Weights of a small GPT-style language model, trained from scratch on English Wikipedia.
Size: 22 layers, width 320, 5 heads of 64.
Training: a variant of Adam for these matrices, 356M tokens, 5431 steps.
MLP neurons of a small language model. Each row is named by its layer, matrix (gate and up: input weights) and neuron, and shows model dimensions 0-159. Each number is 128 + 32 x the weight over its row's rms, rounded and kept within 0 to 255. Numbers have three digits each. A neuron's up and down rows have the sign that makes its largest values positive.
A block is one neuron, or neurons of one layer that tend to fire together. After each block is what it responds to, as a language model described it from the Wikipedia text at the highest values.

L15.gate82:127077129073114117126153089109149158136190148168100095145142151117084144132100077084113126137113142133096094084111111121116089137000089110151095113082132101159094188147178115093138188112140076144104102142138137168125115144104094126184147102151135139182189095157108135192128180136131126124190143080128093094087062154114118140118107136122140149115051097158150112062163148116119074172089123129156090112107133074088145128115127089134119193110143080067177139126157090088115155178111081
L15.up82:080179130133123154125150138126092142136145091168107148130140082118094073132148152098143136138143173165121110098085103102110139113131187152146129178123203101089152150048163108094098159074178084120172139086112179133156135104138159156068073147149222166136115168167093099105103106160132117076122137105182088149167125080118117170103123138139198091142110190095060135157107083091092154148138133089110116073168111219132121157095133108108139176099164125086222113117139119087095117115077099
L15.gate417:092150098138130121056154089163121140117169081105066120141152077096135054117128140101151089132119184128034109113130108095141099125051158149140089121109108071123144125095126071152084097128138086155177134075086109151142100159132061128118152059210207178103134183114144125137109163134113152104190136109166098155158100149096101163134152127124215076126103116084135101118142137115129118145091191075139112135135124094108127187113097131091078174101146073106154136094117088128119107163117146
L15.up417:101125143133134133124150105083104176128202107148156164092090111068102146120112078048108143121118089109143122126139174110127144106163094138154128138107164125150076152144121108076124094100179147139099147083113152126134185160126126089136126106130159104166145175139113125094089175145123070145111129102115169148104074134112130083142117115168107098133131143159108105095115139171189072126127145137165121112193191131145015142167184142132114130190107095083134166145156142167059110131097183
Responds to: Fires on "There" or "it" as a subject before is/was/are, strongest at the start of a section after a heading, plus scattered fragments like "os".

L18.gate572:100098130145083168080144107153124127128125129147094093158107165118131098134141118139152113115160154121081106110139079075131170141136119158128114202106129160095148111218116154175174129168136084090093097093151120131125083128190099124122112106095095094111212086107151091105136142137120093132126131112147125146149110154166154144130105124044085165162075116131156095046086141131088114149163136097110118137138096116076050075134093150153121086136161082162149144169127091097180101156129112
L18.up572:093146078128121185147157165131088125152125116166112071173070106142097108125162135154143178127109126088131137137116131178145115119125123121158139073132127056070108178146140108099113076167128156120134123112156139147156161132094149121132111150104081100117131141117176159089184134125121081178152085195146138050081099182118128123141136155115098079136111123131160134075108163180163110100164102181149142141077164220162128167094069126158068150144100161192129175088108130161122093141165126
L18.gate969:076061156120100085111131142118106118182138100131107131140083103090106111137069112124141108172120107129072109115102118169119078147095143128121075082122162078147158148173130063119111126132129063034143109045082168149193124153172117176144110066147107112143196081169085146088117168128133078091144127138139055079137119176131189119164154156096117102128099173139120130108109176127134152154158110138129077126146120111102135143129119169114104131157089161115101134084138097107141162132138116
L18.up969:151172147144116132124139119152139112092153171057143134131101160147073115118191152132198196163124171073153157177170151158192120128153167191124160152147139114148154132107087163197201083204120098110148115088140090217147120189124097160172128099161082143182140151212148090110136147082150107168107135138175151121181151118192112097145047114125083130152121166192137100137090174106161154113123143126143155141094149165127133110076138186112120139140086106101152132117147160141126073111102137
L18.gate1159:137135134146129118090090085157059079093158101176124135142103165157096081140108059174141179094158131111130073160083085116153146122136143067105136120150131100134155182145075123162131133133139133168138091118183126114085126151116100139148144144152147067126141136100146094139100163155115119060097097076132101107125133147118141163160098115121200125127197217042133138123138161133149153120190150133108067063171134178108104131128038127149142160123133137177121100123172080077092156157120172
L18.up1159:097070151135161139155138110171105147124134094109099083157077178130142130107120112158161152152138131073200145096141121109129103143161163074141080099131194143130153148139155087071117041136080115095124118047146144135116157139120133145086133177073114112105120142120140115141137118077125154105086095130134142071196155133085111100126081094149175128098116196094183119099088138210130193143170164197107094167114113146101116094112158144145132118105073118187126123124099120140129160101141173
L18.gate1166:166083133068182124132043112077090097115057105143138062149139137130105153127152110139158148107116098133145124094140103161168099135154098179095176181141137134127185160111072201147146104153094117112096177128107092119181100119110120181199136069134102131089204136154084120134183147138165083142150098169120138126125107193155117113099149073049147098114113132126141107150152124111082114125144162152144105068118177119136138107111132127226112183117144131167135119142175150118139111176134098
L18.up1166:099124176123092124128078087158155105163174157145114117166095169080132137141101147176115155165125138148049134127154132132125100132109122107126152101096155119149151179113152076149026040140151150116174106119093173126163139131116120097134147112154118113175171087145129071100190161056211134097087147080146072130149118075118135184076089151122074146113165093167122195052136148152098137152129142112140137140156124128124080162142112121150128125119109118091132233101101144103176168132102122
Responds to: First subword piece of a longer word split into several tokens, most often del (deleting, delayed, delegate), plus ann, sol, vess, inj.

L18.gate87:115137098109074127090152138077088058133183124087100159119150143100131116126088116115113072109171146141105109106147093172185162124080190125115118119176143123119114189120125099144081141159108179221160099138115121153116094157177094144168168101190148112124147126138136184143085092118105148086107164110117069111126150140081137142154157136129162120112121197083146142114142146093177114100114169079206097086149037104123138130138098185101089122100140144128148124154152111022128155116101140
L18.up87:163111099093090098117155068135184133083173098116164142157058174134169192128167094101125100149123034077089113108122134158130088190066059133133183187124130214204138127143145088127112179125169124093065133090126131145100142162099091097166128160110125113127122125123126148152119134112146109111142109135073121110121132144161059116118177142122141133137140143185102088125115156109172135073128169159083124086148118180086186080109109174093125129108134095183188177174136106084172135141187153
L18.gate144:133101100178162145131179108130057102132123108106136128134104118148147093173060114068118121087079066113111142112102128145099133140159126107156118208154120104113101075085117100200118105171129112179119060110152117155023110177148119110172180102122106148125161075144133134120104192162117104106168116106100163136180109158173167064125129155122105161095096222112139126104121153051151144135120203126133126166113100142113145104128123139128106188098136156218122112202094146081150148108055112
L18.up144:140148129114103091104155156180108121074170124120133083157108114134146146158149130099093110084140065089088121053094118141159134094135175085134157102171127127139096148147134120129082134215079081196144165080112138173146111102175086104120158162144052154108104138132170123145087120098128115146163129151158217177150182105158126172119165049142190110139156138139129131163088073082075155113106148119174083128137102154133199114112119174199091121093081116159111148120146104148152136093093130
L18.gate398:082148129132135090092158158137123122069140148110128143144135188142140152137067058140079202086120089147151110143065105152129113166103130106078140141166129112091121094143043064200065086139151034107165140091153069117122101131091108134160149095108088111152127083195190052133148112156155149152187088105153078161214122194143132108103145161112184154158132176154115159113121133105081120123137146111132113172159142112133138131103160159147146104090147114167134066169182123152148087139084097
L18.up398:168126155129094160125166115174169141103124145084117104142131135103175107139189165143142110142107131111094110072130106183103113186114177095059105124157125134095128133092080052119083056156093165184123103084134139191115119126131119133154183105064038129200164116159167152145158107079094161165167160098138148164113092149159146177141112063113159105106133170112085132115091123123144091113138102087141173152087087163107197112092109166123148136098100102149139182119130110131206154095108092
L18.gate1126:123124069141143124095172088110114164144166100062101059124074158127089091135147078143131105070107116145087111076142109066150100104122092081101086118096135135145092199088151079138089144121122132149141134113105133104170159128149097146193156104094095117056167159185088131120095224135130131149194147079182126107200089114142092085142101187107102117135067149178175096108143119041152140168083152081137108125185166082094139167119143141085122179153070113119136194123125121065163127130067149
L18.up1126:150097112124122133080175138076089057098084117104133103149132100144121123085128161071057136079103123173115147134072147160134166149150060098086145209144088171085078115125151154130097153145126107206081123127125107109133133163111124073100145189137108127108099143131162148141096109144125129154130158145073207166104140067139087079172222112137109121167093155128107082154104129120163172140127145106104172128133138130091179120159102163106070116148144104114083152173136077139119127135151121
Responds to: Short word pieces ending in a vowel (o, vo, Ro, Ca, na) opening or inside a split word, e.g. convoy, Voice, Catherine.

L3.gate307:137180133140096095140079167162131175153143154132068212116141118116156084145129173121142088144128197162105128090167109179119108121105123162145181059145118140116068090133077086116165151137149051148128182106114155150159133145115082115135140120120066164182075090149109164119126103118086164128149055127096135141090112136098154182093131099184093160105096159097122051111177146142122142098136104123155156137130136151150110111140081143107115147096144102151130219164099077123140116137155089
L3.up307:156129071125099168133160089144132126159197131125116072158158156151093128123151148055164154156116141105131129108119135150128196156126109155095177135113136141128167161160164124094136086147087107118159116077117178113161112094143140140106130163097106062158169110089118156172139085103124139093151160158101206056148149124088101092115139099162149162152154088126141111193093147104103147147118112163179104141144152107171144116170121171122063121157112094095144093113135145160115137111077134
L3.gate469:167093126136108112110134070171127057127156134153162118161118155124145142198165163067180129115211121138142110152113169136150115137135173164126132118130145152162128093154211138133089127134108106107097193085139150108133120112117131132144153116102044147177124155156112162141141115165167086099105097135099124130187177100119162145110146100107122174148173161113131173115114157140136124097150129108139110129146178100134109128136088109124127173151143107096162123072176186097123160139105173
L3.up469:071103097113108102116143151189136154115145126107043150125226135078105146144117079142124130118182077113133167124161117140141105104109105073137106107138047158101126101165113128129114171122181151085127101154137150177110109140138150176120112159142110091135189120168087114087101136155119137107118105109156120233144140105088155079167106166151172114127070113061123135120141091067151147135154133133142139123161123135096127108129121134164076138128146115140126147120107185120065118117096105
L3.gate510:167117102125207119135145155141099105160141102111126074127146079163129086139180075100119090157131135114129107143076094119164096149081176128113109144133186121078135133060131152104134169160154223123166141073129113146167100127124083175099160124158101111051102187141139155122113155126143129127136122149100144111133115102135117147133141160107083092126132159107167144108164129108208118136095056093089143143102150152110101138080144137175210112065086165115207126116101092106113067126127198
L3.up510:125133114184160091179128134132080140073138158150141147078084100081141135110083108091129105112130141084162095123112124133174152189192142141163098143139123103094137104090133095154128098147172139089165113084181096146128084065124151195093091138171183125062151095094120095133129090188098109182155165093190094110115120137082100161148179111140130112152160105126113171095099139101131134031088097033117141107156096187112067146134094107136127131138102100170129071143092115139181114145141116
L3.gate516:154057089155096229144141109147131094080145191116135121119090117143140095172095174116101181140105079198121148159147130150124119115163123142147125182054069121085153131130160172095080150189182100141150111094124073136115125171185183072142143147165143115132108183106119130125069136127158142142129161080093173089144111161168123080110095142177140165125057127186100131124113142191225134099101203118135127082096140064036109137159148145143170173114125084121108123117125137150138107146155142
L3.up516:122164149128112142176170145129088101074095120167140130166090149092102146179108148097138117152085091133093114155196124175161155112136153122136128068165193156096123108159101129156134111107102122130068145143135151135050133152103061113194127127121059147104123139135109082180153072094141125163082160141103152199150142117130089095081192195167098161095159188118136181146145086093167131152124115117107123062125205130070181092159156153089116100126111133163117091086132170148112123176116092
L3.gate791:142144149157092199098104090104174166076144091131087141174096088190170152108088134132156173079087196079148108106146117178083167098104121113146153117148112085106113137106131147110147110113197086166109150131108125146126067211146151105156104147133130084167175075190127194121162088123159121157091102122131082096114119098101189144121138155160096124127170094210115089098134117082135162089098130110037118130139138125131127170182133114105098169111103131133121109140146108096138098097142081
L3.up791:173118112155129103085125147103139097153095095119158107090168149081089098086077138070097070105099185149160126100145156131147152118141152158181067127077193121162101183103139172130092079072131134091117138119109076100086157124128126120145139195130121167101106177132143129125133110109165141199084109147094061111089157130104139118113136105100185065094196132071157166148112111154157136132114106170140154153125151126162132160103176130157135118091095129131209129166038166159124144179192068
L3.gate877:079126136078081169155144124127133142159124128138126147129159063146138149096127135123176152119128121096066139062149114159073179172133095149097163187092120193136142114168157084128136114090118132110120068089165148186122134136135140159146124170121191112179165101147070050093165171118098153195100156142098124168079116120165151181080098113071136142098098150162149164119085151148135162098095176153173126186118087141156046176135135140113116098128167156108139051082117133145087116098146129
L3.up877:111113152115114185112174153131086111158176130086145155130112114123111133142182148170094113088151119156158192180110142123170139123102059072117111130175091148152145101166105077097093099102094141115087130126063156098126137156162133136160150082109121174149059086111144112145191110140130110094084165103200152110098149165104156143174172093160157121155054124146020088150162138092116146124054148153162121079091138118158107054136164158140104154185072079120116123179102150084118118117126178
L3.gate939:176152160175080094124137085107107139131140118172088115090156087142179096162162127120066127093176113068099174165129130191098139106104089102106200152168190142135135153205125111072155126123175188211105122112156142134124166180085171159134128107181176160118165108154147088156151109107071134152098095139147134136109106145131138124147158121112132154134177089050096109147128145127171115123173092093185106107113151081128110130163131192158136106090086104102094140120131167155084139140130112
L3.up939:135057148165130145089113085120129140083160106156175142139203180091116100139120139141106138107049175132106125169140121127165090119120170122188168150174106144123114077167119122137093136168096073120189103118149165154102151162086138084137127139143175149097117116067145132150127136134114171131146143065113136132089129138146126190161108187160169109108154167067125157126118133149146138170100127118154109132129074118083072157143107030135115156125093138161117184109119172179060143062126117
L3.gate1112:188086158108126134122135039178093126096144041136089134083100181163079111130064100185181102156119149086116151155176154107122139128136074109105176101129115129092049131106128093130101124080106171116105147163112135153151148143122112152069128132132106110217155125168152161166122092167166149123108114095169098147139142112128118151130139098186146193123160149070133150113145099178076106126143151084135120139107131135061082155092113166083167084182210152123155129137088089139087125096123108
L3.up1112:084103138143175105130127086098107092126229161112121165210097107140176133129157146164140169124136053154105102093144145105164160137128115126181120126097066187118134143179116173128159108142066131148164093137153012140126154058116096163174140153173171098134132132128123109159183093104123115167075110190149091103140122114085121156146150074060099091171097129109116053153142117156119086141163177136180165094118170157193185131114056138141106108151111151202117097147128184109147101087085136
Responds to: Final suffix pieces that complete a word split into several tokens, often right before a comma or period, such as -ents in instruments, -ed in released, -ers in Transformers.

L15.gate357:168153151144145118090172138112088068091115133154132152135117151146130143125131148178140176115100117166113090204175134115106159083124153156157125150120110075105148132188085126165067110139163124140127076141143032146137117172173132145191123131125148108086195053176102110044102156116120117127144123167128131098123110153144180127102051170111156136156108156126102155109124169084090100169133138116115100071127176099121076133173075075153172124146146131089140115126136097061122122186118136
L15.up357:139164145126163128131185164149130090143173211200122122122118111136094121168139137143134143116085136140075097153140094073086158130104163134239119100120131147225109075166108110110055107125110146089174166085091044149054081193092172061136092185136139142150140119131116202112089125120131098161120081165149115113150115115166128087105106117109090162149150206103145103122120088154150137156092121167141138143123161115138136146110094164120184105172137194152143109143086129105146081130150125
L15.gate988:092082066167121090112163078166120089169091138114110147157123170127170134105130151126099101115137077142069131179105122114103125147122132075143150077130157155142168109158148086127111153154104115111084102098152076158099132116137095147177145183081082166145141113118145085064157156183171137153165130186175083088133118119178166157165119159138088191187094155136147142067125119145088105105130120152137106107132123166111130119122191132162110104105118145098127127166171148127108163135159033
L15.up988:071114149139103138114134105143158143076149157106131094177121118126138174149125099083095093177105130178152139142161143081126142127132075082139161126099151096083153073169161207099101103146090111126139069115200153139100116105216121122176215160137075104117127129129063099144127142157102062144110106137120095117072154125129108054135108130103081098126134203072136054168183114102187169117118163112143101086146169135136106106109125081161130129139111064135166090146170077123092142124139098
Responds to: Short word-piece endings, mostly es, ers or ors, that complete a word split at an odd place, such as spok-es-man, purpos-es, newspap-ers.

L18.gate825:106108076140139078113150093157157169117207085104117127121164121059131145104142082078131164151054118164104121104137104185100160109125136102111111132098147130159134183173133124154095174166152134108170171070183174140138160115129106136132157085147096133163141077124138103118069118176140116120124105081125144144157113136153160164171090159110104158162140140167075122131114139118175116075191174122084070133149113147076135156092114078172154116130189141108060122137203070091124113158125133
L18.up825:125115143152139133189135164139128113159121181114183144104123121138108102108118074150114153121127126084159150130166153105135121110114053114113163075168049139189124084198171169064151173151109090148124118139155100151153081118125077103094131138101119083137155137073086140146062221120090047081105113157139093168118170091131134105148174117115105079136181133157152103123118153149098204141156076121110148084136165150180116100185079108137123114137135086135114115127108104101095143179159140
L18.gate1019:083106118152126054192090102084114128132107118132112059147130183098071130083172135104130119121132127196176102106142107124166116134122121121123240059093109167122099176137105113103101149173150131111123130196225144144087118156123079099189103099101146118126151121142108159117118162164175119135090096099059077143116153100103129113106108195117162077130102145110125114110144155141106076112161144166120162067141124145107094141174144097081138154090205092043194140074086103114043121193097153
L18.up1019:117088078145155109122129114106144168097123123181099113140160087106109110116179166110087128136104173128156111147100099088097046091111098167140098194116165125045143145094207133057165100108144121155092182164149122111130105095084162163142112133116089154155089148163137122147068127155114065121073079186136133124116155085165068130172141139170085106117143118131101067140154112156083139116152144083128128108087162147118163145168111137104152117226103123118105141149143122128090109137128155
L18.gate1065:105108139117120087116160128131127106159146083154125094142198164124105095196099077087208179148073124135094093120150104095144120103146062084122105128122102122065083112160144126133119106109177079083154124127073091121167124091102123134126117093164110087133116097122107075087049140147138089091126108129104143117225141152178108120154116139104108152087131127114108135127131156083124128111153152087100095165134150114076114109095127112156091155142141177134128139069161099041140116124086169
L18.up1065:131214135118154088133140154170137146176134192161116171131135056109109129161167101147103122122134161181143119098115106092138157113150095163172153104130129149165093127107181173074085112161118099107114151110128095182192125098134141132096098132082111233171097171096070168180108154158130186148151146085109132147098099099130089080113121157148102122148143117142163132104188167140084182163127175148160126132068147132112141163079148111125120103133109099102136159073148159170095083141144036
L18.gate1180:104132096189136101117139130155083181116110138121130127134146123131092153124068088203132155154128184134064087192118100140090141098135117106088096108062139131117107186106100133100120169105147156089131171130141087124114145157090125122134115098068147144158161139152087166105136116192123109123124113136124075162107149142108152151135115177117186162084146147119141114142161167139078134140174163142062109066129108122075118062156155098084108126113132135106101206145143122098144162155062131
L18.up1180:106111157147106137157179111141184158096124125115132119072119141094084143110069076115199179147073100187123091126111103060106119131128075147068167162099125122145076124150104132111102159137089168097073098075131132166063148186139162115084146185103095118147139183087072166150104115112178134119120126124091119115130152142137190139167119142145181166112111113128143145169123095135094130135099113121141138147153180100132154130142142096092160165137079135113133106107150167183084148156084112
Responds to: Clause subjects right before their verb, mostly sentence-initial It, relative which/that, he/she, sometimes adverbs (It is, which was, usually is).

L3.gate142:087138090142165119161158141098096134194179111103124136140138134094130126053106217092126158173168174162140167102125164192111171082136161110115139172134096151106129089085109132093098083120150133164098089148145103113057158108131110149121127109120061090089102120114087171030102101174098181134144138075106180130139097087141116113185070046132107204132091147160113139095141124112163146077140137091131131182108165194127148094171145114142124111120106083131171087164121118082097184131110060
L3.up142:139132090074180159094120088126127190175135070074112120117160146102128117108098100108081159154132119154159085164166148111092172112153216168114119175111158139092124074084140140158108180173115122107134043138140109128158080080134116085124107112127057135163161080104125217098133144094126144131103128159132114131139166150108181108094062119172180135114096106176123096122107134133126078103130146122163144126142136101165110122128155106124159063065163131119140123177127170159126133164091153
L3.gate603:135087150161136161090145118166140156145094099087145174160084107122191040116108107065092126108165061072152151165139151188089114154142134095140123158059107091114129076123162186095106095149129091137171110136161139175115117122122141138108111140090100049102155147143092168159121128145111076119146141152121156102137138129048099113132141175136063123136133148094179146080114087075200077084125115091135089113137077066133177130080120122041144133119170144138100160164164138107101151150120107
L3.up603:103112082176125111121132123136113110145089142132129162155138076095097133110141159121109069114100140135115177088128117128098103114186125130141123179148164122105159132109101127146147122137157180122105159068172114144168122111059149078135140129109176138095159103099132142125111183126111178086171181132133132167130087149141127064129065150128082126152097133161087161139123152141165114103113169130081102143079149176122172131095141100084105166133147078118075161181117133091122157136109095
L3.gate693:104129179118089143164151103119077127138135150102133090084142132178139156163082063151189161116080131154096136143102110082108115132142161097105152077117141142135162148120081117109134161106149181122077080118126103104114129162063115139143152161090080062112144135095192139116184080102184167113149084165122128105165164092099151135163109104136117167099184056144123120107173107111087143134133050107142172101198117102158111124132134151157109118129136142135190128138054118111138177132079109
L3.up693:124136164165150124106187109146080091129111125147113123148092108121171112173130112126131139140128117175109139115113173130118133106096141133102132148092133127141211148106094073136097099126179100096150128052159152072180176149179126112137136157103093185133081150143181128082121153143109163159138170124057145155150165097157151125152146148095149099118117122120110053074130176194119155126190142086119131112179193112153118142125119142155145103107061118142161108127116111123144100080023164
L3.gate773:125164175113128126181081068130125181120160091169116122093065117207101142106145125103168176139041088131080108063082142175113120119189136141121099065146088123143136071123157119120126151114142060172149117101142134070112092093163070118165113102119083114206128140168114155161114174098125126084097117110144105071091124078109123174062152143081118094167141115192087143127157089118144151114138116095097115169137080163114166114106136100166130076109155174114129101106142173156141110117084161
L3.up773:088127112102141148148101158177150134096106089127085074137157165140143133162122205127138131108142107109155095166171108009055137146207099092109111130060124136205155154121152111128088174075094156158076150134115106177131119123133153146144146165101115102069182104136118149162167093191154120144107066132118135067087130115137141119119102097107206133162118111138082238114133138133110109117119115130078121146126079138113169124084080129094112126109174089132136092182127122128086121070110127
L3.gate796:105116135129110153136174072138130151105145138084176132148170147122131196127110133085122130159150160191147158106125105076098142110136157054170100193141079098121130086146156104126126116139165167060167127138077145145183114137107097178078126152167162157110218082152110065106147119074092136178129179087155129193111118056165121161145077125089098126103090149119172135145083128162106138166114155152155099120103144119169207140144130136098145131154134127092105105096156113184120114103151175
L3.up796:108166105100112109093117185118177103120198121189105134129126122151144142181119138087112151198153166086151129118166174132103065197116106104118103131110125128153070183098143093112098117156113132091121138112101087115171109120150151154147101153141176164167172172128168134087087136112108168124118094074115101100126168121116141177152115192190122046097109125107099123065121113142178160148141157125161086111159131156126112139134121110085177158125124128088177130064121130159189144136160144
L3.gate801:086143134116124144160172136138159085140132129107055092110095156182125177122134124106096099117132171154120123111107103172123059152118103166141115115146207127103207145120106104115138121173091159110172136126095131135145135106135068132213121141159196073093126172108128123118081116093084107112117132194170103166082113180145156148090140101115154190140133147105122175097129085086164106140113134111185128123117151147100159151100126137086149087132090141139133118150130152104093125199108089
L3.up801:081084078103073108117114087104169135158175187132130103161058170076103116142156108145114128156117099142094151060163109163121141120110179088124083133114106093143158171067166188056133122143105164100058114179157156133130164099139099152153148166137118128196125138107224112148114117120087112073090148129108096136105152148128148201168106093124071132139151075184155131109130187155150121149136142123114113122134089124139146136107202169129084160134193126116128168145099116131090155166144062
L3.gate1133:184124159188129126142126121080128120172146102137132130104129126083118066167139097137209174115153107136181137086193131081056171083085150087109137108130135149113127058090119179100166093128085108161096181128188148120110102112111125110091156127090087118107138118176071139098095125136115131114096118047099119159119078133096164108109136098168108155067140102136030111136161166110109178169127149093160095164167084143130112081116087122172098119176108174148101021177111129149121120115129144
L3.up1133:069151103130154098181128121084079105126097099152163116140099194152130086159130141035178174092164164131132147159121127085152139154139134139167101140130181153079122088126122117161161091164114166130112138105143168125128108101134161085132107143151158118081153178169091136085109112110083187143135125109160162121111120102183166074247157111100165085113065136134119098127203147119099158189129136087083121104131125176177133073138097177168136122157098154104104152113129175148094184157115168
L3.gate1256:085032066098118120127149123171128118128131165089177091127147117151134136144114085144154144113175136182117128100075129098097179121144135086126085142091184120188129149135090097138085166149178197146103096123128138131215129095121139106195125180134183091104146112094186183112113130081138138094148135075164096140125128147152144107161088114096153100129116110163154118099155121116184097153122086118124109124140168104083172147099134128113105124115077083106114160142129105119137132213127122
L3.up1256:150087168084095114160159148100129136076128108090128071136053159114103128139096146155106153139151173131185149127067161101116156128175141123105134111119162173103135160180117115124117163148142128115120130171134138148117147166095167115157138108135190102177176084154072101104100118131116163153146111091132088138149116132130136171167158155133131166103126137125125101105152102169152120227102141171083116173093107159189096132130096133107149167136099171125134075152152125126149137102126152
Responds to: Short subword pieces, mostly a lone "a" (also as, em, ata), inside or ending fragmented words, often foreign names: Suceav-a, Jem-a-ah, ass-a-ult.